From a checkpoint of a small transformer trained on Wikipedia.
Size: 6 heads of 32 (2 for keys and values), MLP 384 SwiGLU, vocabulary 8192.
Architecture: RMSNorm before each block, rotary positions, biases, tied embeddings.
MLP neurons of a small language model. Each row is named by its layer, matrix (down: output weights) and neuron, and shows model dimensions 0-191. Each number is 500 + 50 x the weight over its row's rms, rounded and kept within 0 to 999. Numbers have three digits each. A neuron's up and down rows have the sign that makes its largest values positive.
Before each neuron's rows, "raises" lists the tokens whose logits its output raises most directly, leaving later layers aside.

raises: "20", "9", "21", "8", "4"
L18.down168:462526415569490550549453455509556520516503439466505442558526455388533491467569496596420466512509547459545532583474608404527607513476455425463557543441554543519553536586467484448513491584511482523450580493403436576463557457656466505448516524458507520454486534528471427381504484462484480454455482504428456423504511469563569498531471520454467481495510565503412540519488465479458564445485504511457426587432529476540566541551558466599598506469485541479495535548585472440402530572431537462447481469500499544415469505396472552482520511530480476485426485469401460554493462458485551517

raises: "ute", "uted", "ut", "utes", "ution"
L16.down317:497489507554576533529524512461568532539585507512513563542467425508438444482560446587519638533564522474644506467514483492491548491438523621487464457494547534537505560520548530442475531504447423563404501471510512474444585499473478451481489507525493503478513547467506472496552576439529551442505483522403534490468444422524436502582487423612517506489469504533457480489435566513454500535493449511545595478445584564472486532430522407590372510449606471438513552598478439534550516532447502479490518413545459488533525558556498646397470467542487545535417487483507438497514412505447520443

raises: "istic", "ic", "ally", "ig", "ines"
L17.down46:574544556512472568542470558398578456452498535558447401546511557510416495521487445785503526494558488522524536584512502519602556524498567441489443455521524470498485489536523430518464461532569578485524493458505541532451525499414533488443507428573466458447487459466528566517568433543443488533490488520563487551493396516535456507522516551526509573478552486451458491468531469516493447523467523529519447564447510477549442536503513476509446530474567513422520492507526383448428473544496474512462548532458539519460531430535480544449498557585464517657507534404430504533599505494526483548

raises: "s", "hold", "rial", " of", " form"
L21.down354:468511385522637550531555498485460435483577532514474563467498557467410471458509501653550623463517473495485648548533532451494610460453531533478420439562581467491454527509467537418568510435570464542534440476448511497518479578588544480452507464454483526511423448516479479525531417571499510559538529580562481509459408481459524510591522518519428559551477452492476471590491450477470529566465501500449515438542523471396473522528526534438519457457542536461399560462504477510481534518490431524604524465462413586568549518532510548584457532568505520506467471434428496552489527496439495550

raises: "rs", "r", "y", "ying", "tt"
L14.down208:440492563532566438533487413461487512547548530474464449479532485489560487582404539564599515485457447563551562497444499443480516580633587507562483437547545522502397528529476519424473470503450510574563468509528532458499565421585534525560557525447509466527554567497619433568411437446445494584514533489463542610574445463526359450489437537411505503495471519526436473475504516522441511486465447445469422442427451513494432518543473511449521563527462501492502523431410451428513446506508523398520447495416438533516519432495561499505530451408490433525508504495464450563489443477431449531

raises: "lies", "ties", "ly", "ities", "ality"
L8.down158:439489569413502483440526562463505531529467474525531465492519382430547548492522517383484525438547440509487484516509529395538530452440562412467562482523587520547560548465482438518537519428521500462500477408488457524457533444540466451471426434532586489491445545531525544453416410479532552574528594456466516542542483463512450476499439479446528512542455503553521487486578496536472480498579403448531473490468504386312517381516494522426569527495504500605541539495564542550546501415547481437535403516517456572491570409433436461516439440489462531475445579550545485481498521456513443481

raises: ".", " out", "%", " .", " for"
L21.down314:624422473468465557522501481540474466540466467569581502551490470455528547550546500554456520505438544458610468450481510483557529513551535380501455439528462478507482500495538453563554454473608511530499526546478538488498496519533507510503437546397471551440407393549454532485492557606557536403526490409550421462553450502531484468468451519536448445515516530465397466449406524521485390481537473499409436459568553536515591539451466554536550482479472581452562488560503521484469479583492502539429521465475488556481536494569465540536637417457515468466564502478521393400463459590501408524

raises: "ry", "ries", "ril", "ted", "tor"
L13.down12:556491476475523487508484414559454482524472509544472590515468461542514579565497536624503556563579506489561540488439496457484470474475543495458605553460535513556584472537447362467407547444443486511528456540578500509484426476482515504540501480514527560551474465491458535509498496487487516514472576487463538489517575534518478534494325471475475458507502528544533551481555519528565472541512556501453507370486492486571486595474458449531624473493440572599556439500439472512456534388502514476521453439470604492440405558566508426447467558473342547554542526484521544427464455545475405514

raises: "87", "16", "97", "86", "17"
L20.down24:442601450558478476449488511469589550496459486536482545549542525516486477413494525736507549539486520442541482475531508531498516474408513520521498460438513483489538525376507497435453439489510518466566526452510435609415447528604542428448505406535509517506516537499488518556465502431498510499465512568381521562494456504460528458563488494494521521504588485423415432539477397499445477523429522610554433510544518535513498444546490465578413566481503513461481483492625412522506444428569459526500530573535460485566426521400486515478477500523530381488501501528433502512505515487545583483

raises: "d", "t", "ty", "ting", "da"
L17.down36:474485440458561532538514507497494483506516595488446440574540444466498478561503472545459559536490490500472482432539438424546443480567517445543377520508448508485468549489403413509476500481465553507496413559508431523589516455500592568520393513371498650477473515511457565422564525545544478528512486537506534518489540428420431441533580515544465517438472484556464491575496509629478475356453442549535487510488534524454464539417530488445606474463454491519537547453559480519467542427468479456405528497545467455461543514479486486486489465567541564506426481552547578464597415397531458526

raises: "]", " means", " is", " was", " she"
L21.down284:495536500511508586454473476523481409491584493488511502399605456434546432518456439619614492475508421493493522496540565439497501456447473557530606420471660492516533491481448527484532615508495481481537492486551454424432498555471650397505473516553539462396527537482530473538590503475464554456481557476536542588511429442475528488518518454538504569491413561506520472475562496459511566498586534521508414456540477515466542535521538567479453607506496512472411500574543464532483515566580497466453409492474548476440473465466508476518501447478473523594469429522537450526537490466588409460

raises: "ries", "r", "rs", "ry", "rian"
L15.down326:484607573452507522509465493539400583517452554566515507497491515465408532601514525500470548585457506548521521515429588442422487510515516580556488476429522538392434517455529526525453474423534455586488527532484562428446495478482496512548419453458537567402452455580455468601490490460553551464643495539525522515515541502502503555573532438414545538529436548492469483457530517383534602472518427408513436390542476567532438542570509489487523449412490585536472471467476457507503506438426528460525439513462446504506478560531539474500389455501477542644464493459494482434478470499485492528

raises: " from", " and", " with", " at", " to"
L7.down318:482478458503471489474504500591515416479429548449507459471432496504549497562489428423495575423505524592524529505431544527525566434482456641512564478479563596453365570464485624467493488482538433520462408530507547527553521437596468508489526469481549480444516425536479568460471379528512534526589444530460423521586525467431556583505530562530496533529476538432553501433489583462483540490523514476530400472476553462455463531495521489502552486466563520393500495477566446533499496538479449435506576546445443563463516461503501596489427437520548457632461476517449447394463528529437510514

raises: "ta", "ce", "s", "t", "que"
L17.down64:505448519399532562576447507518531534628493465572476503471470544503479425433583465548475514445451500477486499502430470431527462455499399545528472514504525540506571512501439464511510508570538541489506463491533497465509497549474483511487519485372504508470474482368545645500520572557484535489518450499601511513448440497389501555502462492547389593521523496521499514497478492487432593473587449512529455482505502499470513521532455504509487573508470432574558567559493518590417575459547493498518661420483481495520631569446474540499455538539498508714510518482486545509449477478463478468

raises: ".", "–", "7", "0", "5"
L7.down169:500458385515482523531467391522526482523418476465538495531504446477477466513511481593480480437547509435625577453496567491521583533415475341494523560493518535493493481530454513507583535521512529569481466520470595632515506462593572467498406484494479506512486446545557518420372529538469536448479479523480491529429536434497455520538472534379506525563527511447510523524438520453512526569512514494539511521540526472485519578651434470442539507509488517459567561523502560535490479581468431505522530529521481494450448458511435512446482474556447461333485550542466557453373471507419557446

raises: "-", " and", " |", " as", " ("
L21.down2:462516466482531454483427411539558458450576552490494425541544503531483538512460455620427502534453464544559555554546573501540492413481476512432567564481576491538620433512580534501506436539538387486555539543512599428474577562562492510474503433538449546529576496456554530460471465465478450438456530474614541554513573492466542564478497436413504437505505494547497457510534526574489466467462549442467522525607515492473574481523524521515560428517487468549479570525403421459517553608373532473497537547554506527516510453531468488466585551438485483643426542473557482527437441476494465559

raises: "s", "ily", "ly", "dom", ":"
L14.down205:489458515470526519524518531495530496517482575401524460511475488472517398517462498574489518474496478540497529623571545487355500492496530495556399502418532489569432522468402507555537544513496452449488548472514601547497553473469530486475519517413327497489486541523478602526573562518542521552523493522507582525635595544531478460578435481526509495557438448529581471499509560519541545506580487445545494480526520419527590568549474552436514583490525532528550492526441544498478491459449507544502606532440519516464540499384485503606519457497485482570500605565508629565472476500575475439

raises: "-", "|", "–", "op", " and"
L18.down211:462497450485598508482462492500565416510489381461457545501445479446429477500531438582474481529436539491530449476514541555463564422514367496479511504506487571497527477540524518584538464481490505495485503531419467530568513535561439477515560557465434515561559461507594522510556391559485438477439541455381596534502491498501541562443455385449472508514498610535459468501426429509485456427495544470525471581460521549431569479507554478521549383559420503521475519633532558445569561532446501452445524574460529404505474470530395501505481527532571509533510536537565403483430484529429483569

raises: "hip", "to", "ta", "town", "idence"
L8.down1:429409490599427526531559448605561548493494525579483501495458472526467473560527511505482536401539538504424477486495513602513535546584465510459531500508525536607581509563423574515531559432603520496582445485541524582467547467529413505481475543514477543514444456495516568497395511530491561522477527550518563522418606564442476620500432550505554446594478478466579550503555390517464481524562484432520537511576428449441489502525518513428531528471446491567521425471549492546479503427525565541524517436568571528503502467519483537496511388521524528510445660480449461440484473574481487521

raises: ",", "-", " (", " and", ";"
L17.down48:444488440511569433537436428487471462544453500476507491482477551535522448564562567547495483462496467534569493472542499488486471547539499531549495569463533579540469378485482475491532547434499436541466483541459477485588458553486596545450543500499449502508521475523538501514467458462599521480533587565512477622456427486425488590528509519382446435559456543471545509491442461578485475571488551410531540482564376517463478492553404456465591513474431607516516601449457524488478573617474481486574495492617559425488511507511495513476392410437446517522449499530555434537437531466459418589

raises: "eg", "pp", "mb", "eter", "fic"
L15.down84:507443489509460488480499517537541532561480436383591488480503531526485499504464516362530427530459533458511434550451517527410501485408551502459438462454469477527468571492494486421531505485544569411489541486496512480529421554555360532475503486451569459490365519594572480414492584474431401506540538414564441530502478476471503547503464528567486487567499462509547487515453516511532531549502395600462618494454465422421546489493529566478427512534440411445472395493506553463476544563445455555526443513511578505458524569465473442582570511489486493455514585504451471596413528503481537450

raises: " into", " between", " towards", " until", " from"
L21.down59:417473439443483501467450464476458597464579486512533566546594501466510407558400548450548482455556465597515525596492452534457539552531535479513485464600517532471407587449540532461508485548506432449473399536511588518516447488391517506401573494439346486460486528471464582358443538520494513462533417547489484504521539428488539492523468487428466461443496433462522460506575534599481515513617507461506435399480532499492417563478520505485492461475540513477542475504575490456410435423466521544485459517501497451527525490521422562428501517631462445550485518509515468526478529552458487521

raises: ";", ",", "en", "ens", "ng"
L21.down359:499423427499401609521515456472594402426501564422391511484521568508479526518444529423518518449460453527480518481520560478483516543545508520516558573395455541540440458432483609487370557454546447491548525604477478528542410537534463421470467539534465525451549497573537480502431592566486482544476538477498504547517568535467477479422486549557501542517439490560522557527451553584406518498473482421531618434498592527475419441559499463510497492577507557561491488450475510525490547452580445506517471529595505398518491486527492446448537543488433459531438447405480488511457502585560458470

raises: "t", "ne", "co", "ver", "ce"
L16.down187:521465526544516485483546505568471537542518465499445550409452505480519461555505432581532531511497470514521490429518494534478534431591535540549494458466496464529340535436568420500519465588483556536502444493468543585503553496492512430510449458441480558447467514501499634543504447510507476517576484518522569404441403610437536570528608463496366475562450479626457471491506537499390533566561409556564512518533498479435587454547495463561493474498507511545510474454508502507540501444436480527480580481467472614546481428427471506562521521428462472626476493591513523423442526450512500473

raises: "itar", "istic", "ally", "ez", "ial"
L18.down379:555474561452466466514511536459531391482445500461462504448529500465430568449559500452425464533569407523445519513459507471508395505502514410508385440530501374506552522424517553446531551515377511450478520517499471454405549535517467464425481493564504498440567475558495462420538443544467507572543546537490491552435503478497450525544569526433520555516539473486568486352488494445402580573509510531483511475489516535493531551566527570435513589543543536518511556509581463412483478524537444455486423538615454561505527523509484512507517400616529477618515541472472530456490549411552410482

raises: " on", " upon", " into", " from", " to"
L7.down213:517511462397469470402481462507510492504415475499513481535534486517573430538464601457513557498477468504438424453486492597459472526541487407421532455451525527506426486553464509494553406461518492537455472539530535524524442470460517555467545512502528504537493488462516442441458477479500448573439466526406441436570575448484496526576380488566508421487477463426535525557482582512425500415539500404528392540470521585545508473474497559509520502502491500537508600436436446508462504525526493539557455458495429522506558453470353610413579493540535360647559537556498490471471484544458540562

raises: ",", " and", ";", " (", ")"
L21.down45:467472557458529570435455500499439501498543596503537545499507557502537403550486392634413522498549502580544603493497544520671508473425492494460490519458492531532534532457413631489521556529473479541512468530442487477576506539522447453496464432453450486555580576457496480445408537528546480569515483513502507503482493510424496547504421498514484528535491480546593515372542439469507432572427560513479549613552491476484435454512401482502538473437468476421531467519422512512545562580516499477504501443512487436548541522493531598489481501450486498511546520617464428444390434439528511447

raises: "t", "ti", "ture", "able", "ting"
L16.down121:503556534459485566442450481460493568541477501589530434500510461488558462451536452725444586459475487538563550499493452484555522525437472503419496577513480547531487349518534530526472539468428567483494517435542494497505441494476456509447452481574511582491468460457515584577467465485479485486504484525463511479561453592444489504597433441527570537476564542604533564457518469460558524401473453542561577597465568430432419570481550534504593429502508441493457477502543468510455529418522460519480559424522518450499506496423472546479477473456515467618483543543500558434564525509463473566